config.yaml
n_layer: 25
d_model: 192
n_kv_head: 2
head_dim: 96
activation: "squared_relu"
norm_eps: 1e-06
positions: "rope"
rope_fraction: 1.0
qk_norm: true
parallel_block: false
warmup_steps: 215
schedule: "wsd"
decay_fraction: 0.496
train_tokens: 258200000
MLP neurons of a small language model. Each row is named by its layer, matrix (up: input weights) and neuron, and shows model dimensions 0-191. Each number is 128 + 32 x the weight over its row's rms, rounded and kept within 0 to 255. Numbers have three digits each.
After each neuron's rows, "fires after" lists the tokens most often just before its 100 highest values on Wikipedia text that the model never trained on.

L9.up707:113073111184116122129163155138100119210157139092152132127132136149094143168116070150109186100081093091104118175134177095077132126152128164089124142114128130137066123139173090156156145127101123124105113124133160140080204139183081130062141120157139127183145109101133153108074113125118115093123121081050147122101126147099137105164105145112109195130097130174114114093160113147070066107112167130127115151156086148138126160147175167199075146179182092063149164154194156097130187159183097100143102161121143166099163133083145129174162071143100176132122150175175111110135117156154125095
fires after: " d", " O", " La", "D", " "

L10.up425:086113105188135112190177154128137093103152116078117161111155170136109136069133092093125106129118158118151128121158190061067129110174151171104087195120123111160089153115126150127096100153106102136145075169118138111056117130114117130087196117073118105135152155164106214103095089167134132055052135098130119143103154122134115106112100228132104093169055134165100128139118139093114135118144142164167126171138115159135086166080134143159132100158134131135097106168115079144091083114225156136174146157176140153071159112143141158139116136137140151083116085141139152159095155082148115121
fires after: " Po", " comp", "po", "o", " po", " pa"

L10.up245:106105164184120161094138178169149083123133082156121156128141131139173150092150172132142086107104148150096142146059112109166181112094079141127085079176084147185178107117063065086229162102079087145139087176084158136140132055127124126123195105115091139108159090157084150132107133190117133156082117111091097134178133161116165137134147145076133110114148108079132129110159121129135081119095142161189101118172148132147129175110176102185121152175143067132108132156133077115163152128116095122141100140153149205177126153123146151203111109111095138124165135124093117109158126186126139104
fires after: " re", " con", " dis", "c", "re", "s"

L18.up392:122085138176142180121120110145162136115129173194138169105111173143078154077133149146153117088112115145137112169177143099087121209146122111078111170145120142139138123145167095124132150093103098101101142118191130134159110096131107162054138064187129114123135122100140127129146113134100223096113110165109178106125147166147208128091124137070143128117093102142115090154121153121117172059100169073205163109148120077047137181153150141129086162170150127148133098148104078147107075065117118121150118135099113089133138173119104104172181128129162103145098184134090142152109179107052137123
fires after: " ", " re", "s"

L6.up283:100132175191068097180150101165115130150154111122194091131149146159153174156164059087094099128111113136116069100164095096157123161148191082061080140102083119119120117152079104189163175074126157130134120156132136163144127124137140140128099093133099107104146094129136104059124164117140113100157085139153102086077138101126067103108088108128087073159149097113082196160137093110082150110106165119156166138156110151115093179131149176134140150159135149139144181169106120101060142165143159117160096130120125198130134191116060123152070107167146115096093114120121079102151113083110168069
fires after: " ", "-", " (", "/", "'"

L10.up11:083084094148200131161158130112173160112125112140149055107069111145169137142116141113133150094138112140100144101149112118083134108135081168106101153120086126154161170139126140182159154057160160199152094098099170169154142140098125125102110096114176108127152173175135115109118113090150175156132091140110136114133115073143169107178118169159108073112129142118088163109138084147108133039094168087149134107158122153061142131127150136160159133141122095115090112201121134120143076124102163154148149109114207131105215172163160132116150125121102147069112165106159150125034207116152107186
fires after: " F", "f", " V", " G", " B", "B"

L19.up198:095072170160089161162204118173142127164176144134114152070147127104132149103084119172150118174107152151127097119127111063062180139138136142148099090113049127106111151136103156127194170115152095157124150113151082203149125138142117126157165103173199128120178114137079185115107138190047092076114126054112113123179189058133115127134136112130134141109101167107105152101098099149163094160116147091119103127135090122098104149107186100121144118169173164091199139141120138141113122120177124090145127082131161103116106152074111154104098081109123098080151169106115173122155124105153185116
fires after: "\n"

L10.up726:130051151181116173130154139134152060135157090089165140078154158125098140075149106099096160135141069094104129110087188193150079143036113144106117094162088179117162146120125154157116128155104164112118131182129130132094125092112078150086182154135170103103152118086051171132116074144113151116053178059158156097101129167152159184144080096119072176054139126105127153148163150138084102100107165130144129128165138107104111136158183108160126147087132116092083106140069149140069117081115139111184125114130169127106087074126136106101137118072103152134114113128124133141146149108152154140
fires after: "s", " ex", "ad", "ud", " comp", "ed"

L16.up163:121129171119118149125213060144142144125071164084113140113150147173107161111107143124108123203153148092102130087179124133083114178147134144033130125159120114132072160134130124083112088113123182110096180147149108115139135104127067150091131097162098112186135101101190142067148117135151130126126051150051119155129169101139172120081080143118115095123050097136117147089126144160133170135145140160149194078181152166117131182166098157121144104139093107098166076094089126143113135104164115165154159149132202148161116123135123090126134173094117155146142088067206102098130164120124113126
fires after: " V", " Bro", " T", " Go", "y", "ur"

L6.up104:104093125148135124170129134133117148182127105147203099123155142142105170100150044168145096190131126079161089128099133089100103223097117159086104132107133161111116123150148120124161097108123150190146142138137185147142124109175105114117126134065137084138133136126128111134156122133135159164092146172079141074127174112110127110133107255140135129097120109123077149136108100134064107121153142078180160159151116156148112155168145110112167120187179145097139068137086133119100083099157124099139117089154218140102104207120097106136099152097103090137113105144115126148128177113071115124
fires after: " ", " pro", " G", ".", ","

L2.up366:093124076153109093125070114140096159095132150105140109121218093123205173150137119099120130092155115098087166095155166079135090174137138065066165178082130106201079157152174128094134132053148165189153106107134111118124154145134112106103134150093145148129167146142152153116106112120071158131123102131094227118174145056081169147145134199135158129136101156106125134152121101130140155111147140148116169145175105126152072166110129080172155138183126187092116155146126113076164111139163140097131152145081122112112136113122132097165156052089148133079067152153166095092124131146128116161
fires after: " B", "d", " K", "p", " Th", "w"

L10.up647:124090131195112128117211192171127149111166084123123152070135083123160153141133167134131166150116105115120161118104159155159126142156154129132095174167117142162095073120160128158120111106118129099151139081084121124104111085087097155142134145128162120122101140156146105116018117105163134140103136117075131127124113178114180100089120100120132157117060143117107137155154145085127162141107119073122145162155120086067078176209120128090092060139187117127137079084143092135105130154168120095143174119147141170170084150138064159177165072158140165158089135065133102162054080093086161115
fires after: "im", "min", "x", "em", "ab"

L9.up44:121120143118143136192173119190128169140149109113142148141185104165134146131138054140119139126148083101097060131083133103115144176124070109121126093127115063161132164182151071106075108086154116196072072156178157145111145094126091152082133145139161146130107184113156094114122090123100110134084165130126177114120162144069137096207166176115129137134113141082135163153161118077131099105151099136118152164146131129104031147126128169117149126202100112129111139085156119093209163117117142158126153128139214097124154120146132153116145130138071109094067205181143150135123150153111091139
fires after: " h", "H", " b", " B", " we"

L14.up714:153146144172113171173109110118109068120162150116197123077066098118148142098160078170111153185137099127063156120113158119080140148122108153124137109124137118127132143080107124080199174068168154200105127138123183089117143112103064085142074077143107144087108163137128097137087126180142105164146152097105171125150151113128118157167148157101143124153134181123145184059108118060119091087124121099107146127157184122160119146156141139157096158136118162101114077128086103087140104051074093092113161156090120132100146142154082133096137125104053116093070207151121131085098158111132085116
fires after: " |", " the", " a", " in", " an", " of"

L14.up387:104138112144130109147143177088134109129134075137159062123098086167166127087142059143147104178091131038133108118131097070128157157137068083032099166116132131107134095141152118104144172102128100103114111153115155163138140094122152135117149106117153117121148197165158120132143131171132177057070082123150074114150184087112128128160110108130109100117105169104071181151106153124104099068188174141118147109139085167122100219126171128079101088110128101091117134186149085076125143152156107073110153152103192076125162127124116099149078108132088136093137169143142143128117070134085155125
fires after: "==", " ==", "\n", " G", "ho", "light"

L16.up114:092167129136077146178114083113134113095100122084149177101125094196152186090163130072157105133137147137118111100103125080091119116113077105102163122106116154127103158140134129166144169123160166121130172141110125078106124139136107087134092109152139107085124201100091109099061107126160169088049170096094129107129124148159081172196099172110162153168132176102061127034141107119119136064071165136124156103137156096103154164209144154131161123179104114046149102151104113151122160142132083115153116135123089165130128097151084120116152092144062101114118125104140084111122190112084092099
fires after: " a", " ", " an", "A", " no"

L15.up343:165083147158137086127114170139184057151155091114150078118130154171140161173137122126073127146110097100098130158090077091060147133148155098092168094119110150138095118167161126099085167114164131157143138107110167128135183083098073139114114095145144081080056107139090141121053192168153097135136171130120184099118161121111119131099136177125138151163130157122134172091132108110064105121068162106138126068152091117158092175131205144173136104137089126127150051155118133116148110108128132152126082100166138141131192094150168136149093117128121131110128165109152052115116150106140014115
fires after: " ", " in", " for"

L9.up596:079133122117103161127117102164160113098151138171148130124115105139143143116145072138095147126121120123044193128098162094113144181108084102078104120077156146135109185129158152124169133176106163164098103123114182113158188118128125120058091127140189107186180146111141143074118136109130147121085104069165161122141115146155156105185153142109118147047086130136086172065176102103157068093135187116132125056163167161135101208117135133114192116131155180132153094147127163108088142120163129172113130148147121116089150100172156105094146064144095103093105116167168134076074172135128166101
fires after: " V", "A", "B", " W", " B"

L10.up282:106116089137117149114097218150140110186161165176118092078133094144139162131129126187113221110144182119102138103094146095108148144138060140114059176101136105203093121148111120100071136105135143124126079128130182192124193118115127151103143147158163187111187133123156126048135143142124190119162147050098178061141142113111132108186179103135125177076100154059136107170108163143153149089131105043168132154142109138098100133122135133116118075144112133121120115145135095103174138157113121089119166095100158141103170127087154120141150106190125154098125122092134126139126113161082144137
fires after: "\n", " M", "M", "H"

L15.up98:073132097132134213142134130198148123174143166155146110128124105118127166170091099106089137127151128068058082126137130179141090151135059095137090169113141124155077086117143106157100104144135163153111107136137133124172127146192088159115135145138165133116148155137150121108067091158088127102045146044142189169094149128058107120121101094147104146077092124057131144146143057123092157103154116143161150155146119123106085150164119133185157122160136200132149113072163143075159124140135113112152168090163117094119160167129120100144098054108110090059105162136113147110090110184121135168
fires after: " h", "W", " Ho", " Lo", " Ha", "H"

L10.up449:125136166124152158182112144185088137119115134156149121109133062179106182124172070131081172123138128133138134153180084113146143186058089161099130150195146134112082127087090091116112097089082103147112138189153111126174133117113135160084114075106126118145200141173110106144094122120080125083072176070134113150134188172092122101104136111145156131137137113090090118065120074154108167125124142173194178133145101153139076146157160165135134094120112052120131114108123108094091052072145136096132168072094130138084117179164100110128090080154111152110095141117091095156126113117160070144
fires after: "ri", " ", "==", " con"

L3.up365:113134130096143200105183200074126185149134188097128143117125109136125165172096107150088132089130121136096139121091127100099177191088134106160080153146037160201123147166140070185151127043084103143183086079099130149169154149114126134096105119146190131150171138103121147107104089093111165080118156098135118080134125142128106111156132182148094116087095114118087075125129097100126155142138160106140187151202174115127082146134159096135156072159172145114123094177092156119133145132185105111161177144132117079107114118082120147065070101191126129119119108127123148143132123145142095155
fires after: "M", " m", " M", ",", "ch", "m"

L9.up611:106104151096160116138163150154111091131138155149122029113122116156163127153108119175162166155131130049126145144190121113114141119114135095126150233155113135136107129095134153114158170104154151092055141184157128197118192131083144172131154117159157151128140157127093063076125145151120153093064160112092117131112179161145122136170124130113142086095049097155147150171099152129123106098123133078134194125114099103120133202146127115102044166139078124113151162140099107120165159130168127082181133104076212140101093105120151144094082081154121127149119139110068175143129136149135156109
fires after: "\n", "=="

L18.up489:074130137157182166202134155099139134137117064096127149101095098165126127063088058135118117151098154117091117136138179106120129176106093165075108179148135109167142172133121119140158126098121146195141118150126180136157158131191025099105122096191103136128100184074175076123179138114183131155115110137112135143174164087115139123196121126143102130123156168060113160143155089080093100069111119117162156111119090142101125159189134162104124146123156151139099115140118144114164163109144122110098175169145124101148190084171148117168084150119082115059121176163154139144074154099123088112
fires after: " the", ",", "|", " of", " |", " in"

L14.up69:074076132131151118122196134191193081179146141137113147097131165148136154066085114135131150107153132153155080119155189085132204114085074122067146090150084140154189140093145132163163136130075093175168056151080143131158141137147128118120168125153143181150146129140054097051118182187126129121059113075148149139163115081115134120095149136095099093130092137108100155139134128084154147141158120128173191152128180172141081164145121137152156121124116154110150127130103072102087123148124157121170074126128128104084196089103106124099146146134137113072174112068122113091132145116085127113
fires after: " =", " is", "\n", "E", "W", "es"

L9.up690:102132117169161153139184116142154063147145091078135104094155135160115143093073122169115077112053131082154118122155127174118102138116103142082092140195145056157150121130125169130188135128122161111176176159121102132084133067132154103140114152107151069119114123121108132138168127074088115101082099165086086124143148121086189160136092149139086121095141118124096133120133168092088138139110195157103096179217112112134110165113164107151140121136147095089107118208066148143142091083109153075137090090160193150136112114127084117107141052101171104109112116077161126143057133097177109150
fires after: " comp", "app", "ist", "ad", "f", "g"

L16.up259:086131147127130156111098192150172150146119153103142141122155131145115155129104113123051180119115051173100113115142152121177116133176127147069098160143129134095038115171134092170140088089125148135120098112155138169155120148154112163123102097128117114134172122153120115089119105190109131086109110123127122130083120158038112123154158090126129128153142140119128097112084110097095104090112157041169132154163127125067078178174176173203170152069084069133142085037191127092154133117139138121172148152176142134106140136118120156167119069124116096091183181109142079153116152123099170103
fires after: "H", " F", "W", ".", "st", " h"

L14.up721:105137131139110125167128088126162136133119095148134059124160138119222159124108134089093079115121114112107121107153097086056130147149142090088143217114123122128146164092192137132076088118157141173088097182139117126126135148162100188062191102122165127135172166132066154122090180174099120145070125097111096139192117147132142112149070194095100146181118156101139097137131124121120122148147110168154131145139171126099077136121167163165129151193112140104121102115118053139110045097133127118164140099110156125131126106114123135160174138108057140111142125133146191159103221122073112151
fires after: " Be", "e", " re", " Po", " po", " Pe"

L6.up585:039179144165089096149138173093168171146147085082175128150158166117205171085117128185102100105083103182106140116094090132105100171100105114145143108128124145102167132135151095132179166047130088192160135134164177089127187146104145126093176145141163123121142122166104094102140152175133121151085104179078097049177125162105174109157133161091121142125106150096103089107091080095083146148090112163108122118171104082156121178117121109087161121172133177117062117141161109090117128095132098123160125144138152107180099095123182176147140076110081122078135111123119115121123130140090181141
fires after: " re", " dis", " ", " Record", "our", " con"

L18.up595:101115148141114186122111113131164091115121072139166150172166134136120144113122148139076141141093146177085065147117097096101163109169059128104144120142120122108149130138075141129116114102089064143137079121134189117150131116086180123077158067188123153129145098106063161045115128154100145152119114118093107112153120132104200146118145142101131122138115106060110163146102143133119132099069162141123208183161169158118097145181165130129173099108116180106076088156119092074164121108146116140144072159090103132170079075134149143115175150158048143115155133086129170186118153211107158106
fires after: " |", " a", " con", " re", " dis"

L6.up264:107115180129106163168159122195120147165166137087216109114140070118118156148118091157080106151122092117140072125138102114110141178129111193108115119153066127083138133159085137100133125098175085126144137156074157147109138126145135133105102135092196090179126116115076130166101128101124190142095152170055110143162181152127131101166096171166153093189103137115115082116179079102148090065127130147179138176166086167104129139104166164107126128162122147119134114154160158060124087180129097095150088150151214169064131140106085110150131135146089081153179130148139103198120140119110121132
fires after: " ", " pro", " con", " Pro", " in"

L6.up48:076124121084105179111127160142094115109134050070201090084090160191089162137107143113145111121124107147126170123195140094086133117151069138063146118120129150138091161133142110113151152109111112147166133105138192151116121140086080166113155103139085173104168163138112106099141175177115142119174108101095143078106121149098176189121093123090044141110093132120108097152157179149117169156125128155192178095143113109163137143143127148104073107115112146047095123125121086079099085123168077155222070109105176111131155127118126139170153149157099154171093150150152083136108158155135114088
fires after: " ", " O", " previous", " play"

L6.up591:101112139140131162126083137153168110082144048104151059073102174172122162178087114064090129072096096116084186096141108183099179178151153137114117108076136106154076129135162128161101128140162147149129163120114174171141148110161127167081148102143139148052107069129086062122126132168152182177126108169087145163094091082095175180128138182134116152138059134107119152126108105116076154151159157102126075128147077126133108165106114146137083110109140139099116071152155144117104117110158106189171145155105124097105110097064168098142162137152122185143140166150132141136108181113094081109
fires after: " ", " at"

L6.up605:122145170125093125091096126147169092081112158113157141091130064135101147112175102191102197079070155099104130150136126113125115174177075194120120159140098087131108125164116111133158139115124129123158109073149179111125138100128141113077070078065194126118153112110046103156127135145114185165127187054150181129135157117133137099142161112140107097095123159157086107102117122117121074085129176127145127090145097169117066166139246126129126102156106143128113109124158167070168113133159100091134112105123173188154137129141068095162100085143086147084186131101154131103130123153126135096
fires after: " ", " c", " con", "F", "di"

L10.up530:108125104133162185119128139086168128157147112078160139162096074161135141156112098085088148081115088079159080143132088071113179189137087094165116155070130113162066065205161143116115133108135107157159083108145119145153163137151090119113090158150097158133178160163153126086109107188137102065121111126152166129170104105106129146162144146099114120085110124128079125123135067107168092082164112085186124105151104100132118182119138148116156114144127156106148113133134108140157137148223139112169199125115119160122187164088096126128049129105065114087066182176149168154145139146084111137
fires after: "H", " H", " D", " Ho", " He"

L6.up190:106093172193094173174149152171161082126163113145197082086103119186130179140094123101065149128160144190107088145111120157124133137161136077062084121082088181185158146178185133199092155106169105135111185176136158150131202076164090154122135121116076128098126109163114116084155125183104122131122082151077121089120106119078166170125107122111101161098078098136098145163156088075117088123082113171108126095143126097135147150109140135163093152129128125099131100122118159078133082091115091145127120122189151140158109160128088079164151138138127106114106110148126139106131173175092116199
fires after: " ", " re", "-", "."

L6.up108:124112210136119176175152101156163129119149096082137127087168071200144131124078133140102163156068141100142100104181164108121167155159150095140126110088145139157151066103110108126117126125120186159155146088107177172128160061140110138131158099136182181118153145085101092139128119106115148189081160118123155078109140164121180101137137215127096120126072149125133148138165139093087100122154127158201104169171125133123072153061191111139128152149150117097100131186101126147140049108120100092127089132127149101173120141146071087174145125126141062156150115150129165172081128165107133067
fires after: " ", " re", " sub"

L6.up618:091155119166154143163224088106062154125173153119163114089118130155167129149098093086078127107101183094088165120141144076081137172146114162126159146081133123112085103192182122153156155161146153162095122139138155138170170164141101124095097131148132121107177113150201137061100156076109130133158136094127132139109124104169132138181145165154084117141101119124059171133137068135105184145192093183106173105184117136097098150106125161122162118162134167124166144201141134101105093138166135127148084176155152122084123126147128089125119078110134135142038151093182100143092141136173073136
fires after: " ", " G", " K", " C", " B", "B"

L9.up219:125116160113141152125182091124134108162118104139114125156127141137127165126096131116113152149083140096062123191157109098140121111120185166138135092197146092129085064107145153158175117115144139105087202152172219166097146091137174131114099103135092163124118117084100144099144144152093121116100160154092195115097165139105122129163112139119086105134140111166172141135111194126088104157107164088102131151136098101129119151094200141191133157115090163094112093133079114052119184148175124070198118096118156141133077134089082094133159088170108129153089213071093180079119170132126119157
fires after: "\n", " of", "ent"

L3.up5:040142123148091159139132110184145130166103115145166102148166087153155156120151106140124133089144141111088133180150157129180109157089096111051105172120123162150127148126170167093083121151128134165113094162088216160091091162144080157081134124106177103144146152180103175076148142201077163080159120137079122079140130125073147161163112184126091136095091135129082103138190133122139154084113121132105194088169131116208055172143145152123147084180132161134133141130148133088116074116118146121148148116087160138176167146128151152116150068117061104134135144111174127127125135177117100152
fires after: "B", " Sh", "W", " h", " B", " H"

L10.up271:108115233136100092153135152142104096108156100124136106119140137178100144135112073156101154113099104104117099142130162081121108125063156158137121154135109165123112127148110127140160100071085100115064151139146136146150178086125085140102194100136160118137156164124070178106141101109153108133092130198109149107158168152145152140124076141085111098107052142122125110120120156116096093146083167110165139110116083151146129156139224145194149165149143112102141131119139148140128073133097133059173139147116166192064101146063083117065126069115102119145117081079079081107111125210099145076
fires after: "==", "===", "S", "\n", ".", "C"

L10.up95:083114101162104174108139170167093117155092154122130189142151118121123172165138126174044116118145099132141142114082102123109144138103125081124114177167110137177114151133152140133143128115118082170186089122143127092129138129148104094060107146169175186077149161085188122093097104147146187101095147055100138079163156090112133091161062130124136047131154098131125092103115093109095132128102105122121156091156157122123070200167157094195127072149130113065112082153090131112110114174110108085158136094089160130102150108132095130104087063162095091105134128108193179073117103124120119079
fires after: " M", "\n", "M", "s", " S", " Mu"

L6.up647:108021144167130138107145124128130045133164134116151132068146142145111183102111145094112148160207136089153130180099115107126179173138104104111166117127133115077115165129155109071137117161068143132120108091134122128140102072130069167044134144133136153121127188116076123165124111175111160158100148119076163091108122161110208124088142148118119053128099122095140114073131158093103141144186110144166138186146165098139108162125142132137096149159197107105080129135065057086117117147105105110153101085102168110109111173115130094130174148145108144148110128107088125191132173124137149055
fires after: " un", " ", " pro", " tr", " re", " se"

L6.up224:100055147110142154130216136121090112200151102106156091125145126134096156074128051100111071191121153130161163110148094097085094195147100165111118182164116114151097099111141055112160081123159133136169115181150123145116124130115155122130102124123111096088162139093142148131088135151088105089087167151122080144117213149098125120166108156154121123108107134141040087089136121108124125123091142150204134151180156115082111205095142140118131166206169140096120131185157067138122112094150095125133093133129199182117137192139105116131116120109148152149132197149108124109117107139102133109
fires after: " pro", " ", " di", " co", " g"

L12.up269:117097125133126159199140153188102151115132085103137122076179091123138156075109121119063130104095058099168123134154171166135148112121146150107144120168116101145093179146107124110141125194119114162167139157140142137108132047101085139165202140132148126089103203099150159143176196135151155194058155093138088080123098148115192107141119113128121134120121145140101147101187135154085051169136137089158139133169156087110035163126163061119149142123098091125100138118090105110104121131165141106141145128084175148123096164152119137121139099069124099172169102141135199143085074113145132114
fires after: "s", "l", " comp", "re", "es"

L10.up743:138096210162179130094130128110123131129098132134135089100072083116162153132111119130114143183073117081005127127042163094099116151119137114095105163126096058126110169112169147144117136143085101121101102134142134132125099064134124174128150075159130151092110133162056138133048137106090137104098084183133158153168129116111129072127126126107109175177124053131158133095139087161166137113116102135092109103181120128131106149129169120095134158087196114104083089137121074154093113133135140136172164048135139182177084098128140152189125157161168131118129164097087138154121127109102101147
fires after: "con", "in", "di", "st", "en"

L15.up7:125150113118163096103147158109122163081151105089176105123112075135146141125130157090093152211076139141112129092087157038141104148160111090124106076145111083172100121105178090172118178127125099097136187117113110205155122103171120145093121106187152142147085157133112104143111164159102123050142137127154073153175119142073097122173121136154065181171094112155071169122096085109135085181101177150148121064183096074104101155116168162142115112102083138097104148145063110152106100175140134132130162150120118116153117115142119112174067124123151110156189135099098097134151151077152129082
fires after: "n", "in", "or", "en", "er"

L14.up128:067087145142082123109075112096103165129137106116175156136109105138167136110127158168124149106123174094080091136101162082113169124052092149115090113115028117170075149199125119093115157126100103202102067157073138100152173094093060106128106134171087163103113166108110112116099127143105113138158126082142170156116135071130139078102192154107140151122111166119161202062096168095142071089068135120114147096161152119135130137177156166147106112106132132109110091171115123100095155096202118163136109111099132167150162094125099137094150126122150159131128158135130121150124190130167053145
fires after: " a", " |", " A", " d", " be", " of"

L14.up210:127110176138136136110191146165122121159111135172132110088176151117121125115100081142147110110121131131132072145177109052074154173105100117115110090151077146130117142105135127198165125096150059168101079151172130137161106070158108190121141111140177140117124109111035135098095180172109153077089082086131137143136178112136114131188147132152106165110113132080081156137175147110105107129118183139167129099112147103076116139153162139153095160186117144098110096108070143139073139140138075094123131111061150079093148059087101141136102072087146114104152182075103155066134122094090153170
fires after: "\n", " ="

L6.up276:110092160095068193073138143108163102116120159123188178079127138138119123173133098144132176146134091144106117168113110119087140125119081181133134126186129104106177161191170044082096123116124089115154108134124172131100142076152107109125113145118130147160112135109086114111052180161084115125128166126120144076104131086089143129080173152112141083144126135135123101102093164155131140096131163170144160125147148106099107137090171142124144167167160133052076128082112120076138169147159094082158153010080132085109164135129115170084078156120091094115126123165139068140148138124106149045
fires after: " in", " ", " un", " In", "un", " pre"

L10.up668:121127175144154103176102105162158112115145088132146078106105110165119165135096071158109117170120120118063131157116114142121148100104158173047151128194142142105128152083060127150154088139109105117099138157150104145194115109112161150092182096126116114126158142111123077163148092115131132119034127142129126143136095123110192155123149171101104119187123115096109106152165147092094108129108184114133158117139128121158023136200139122138157163124145103119126110166055125082055119080111108091168105091077209186102091126130135094100088050157129100129137119072079097110112138082114110115
fires after: "\n", "==", " ", "s", "ci"

L22.up254:093151104140074142079168097127113111135112119118156090101080095140054144092181086102095098119126112099102087148138090102176119138190153194162107112089151145125106139159088104159151124082101055084095088140088196129155151130134138189120123112090172123082185139087131110118110170085151151071101165122121178155129137135093111096070154119152082097170132120128084175153183116146072155127122134120101109109168109137124114172124154162039172141109189186105154174096122145155100082115127131165133126143106135163088075147120133114222096163152137084122132127159145107186135149172122151121
fires after: " ", " (", " de", " in"

L12.up343:090073176159148125140164133147093176092161130165142129087152140188153125103116066114121113141097138111091124172123090138123155148124116190144104117089089114138145151062127137147208164080135107133137163120107163136149082095175063166134188103148120146081155112145125167100091155174042142097111118019146167039161159107123143104186149160075122122125154084133110149113149122093110094112115103135167117135128136182122116125135145158134078169161119122093137058076104117084129049090162098116152111099096118143154133184106090137131190102134124133084107181105127093108096141132140105158
fires after: "\n", " of", " the"

L18.up562:089101131146187124159169140128115145149122069117157170149127078172176135092133089147144169194079143130181179186121156141046126152119126203109152099106110150157148110095132075186141083104090146123116112083104135142172166124096107098115132108182105123180149186126109195078146159166162134105099176098065172155136147056149178148113145085098069095124079123139123123099124150183104128083126116140110128056130130146114068171136119193161169082147115060143158125119138102085109150137106099145135174137111135145141157145120040114119164115137080115163144123118111122138105159103107129136
fires after: "y", " V", "qua", " U", "ö", " Mi"

L6.up312:126092174123102102112196139110126074070067131097144051095121131169107155077109105146087108166175127095110113145185159057126144109111162131137159158104109146181112108097109122092164140061138151115081106110125143156128142150126085158120106101101099088167139101086110156164028083153116153153108183146084182144126190134143067146136107164138109101083091096168102126150182133107144118126104101139160163147123141135144113168152159151174095150109187139029114140140129090135133126158097126080127104134111147161129167188133082105085122016097132117156115151116143149096136142150107103132
fires after: "\n", "-", " \"", " (", "″", " "

L15.up237:113096122164139143146123108122207155196136054069104166128120094166095142057117110193107179178067127052149158165074161089094129095167153095085133105120098140137126114089172141149122149118092143132122145155130115188121148094105107161130176146115152160114085159143122139091100107136160090124085156078160172117137142172116166180114103148079037181103103136174127074138129094118125083100049145140130114126147083127094120148138163162102120088088095140121103136166088146119065144129127081143121114162116190138150122075130103104094171131177121151105054108127140097148159159124148151125
fires after: "s", " a", " re", "Re", "fe", "ed"

L10.up260:113113069116180128192169157132129132230156109147173163183076108138110170116120043144107134130127052073140102108162180110150105159118093163108165118112097099161116112190133088166117188093085135183087064114147142137174152156110154173112130115155139196089216103149178137084126151174131122128094094082151145103109113154145162123143158115097083136093110135101105167090141081066142112099116163147171149128145148091119103148091133147167148136182102103126120081128138127087105159105146110140123160156174127132065146137171144129080117103092078142108132123118127108081150131185097117154
fires after: "w", "W", " Sh", " E", " h", "D"

L14.up380:129082178145098126169136113101138107133150112071129101165081161175150143128090065162098168080109134145127153132090194094075138145070161107121125142101077118144077128207178126135161134109114126125098085137127175168173172134124154139119092137173153134125114080163086114092114158193163124096104164090177094108112130095139109146124126161102134159129132102125064106091171101129092113063138126096113163144173096089130076168155161185166173169092139127121168096113174153082123163114088107129204151136058107191108141149103075114135112124142143163163086179139168117080125127124132051154
fires after: " ", "N", " Vi", " Y", "L", "D"

L10.up447:007154143107095125145110129126164106145187144099155019127110163116139118174103063098049100131111115118137160158170145093096124160164086149093145145137100091103117182171129113159093126135166154142130117112053135153131138155089088152089121126139125110086149142100040121130137193141117162162143119107115151092179135098137115142190143127156093143103039153127126099158095109146163108119150129129134128104191063096126121162117133133127141122156112140132103138115143145078181061096190119155143128118107195171127155126139123086170115126127059129144112174091170122155120169117092113172
fires after: " B", " G", " F", " ", "B", " b"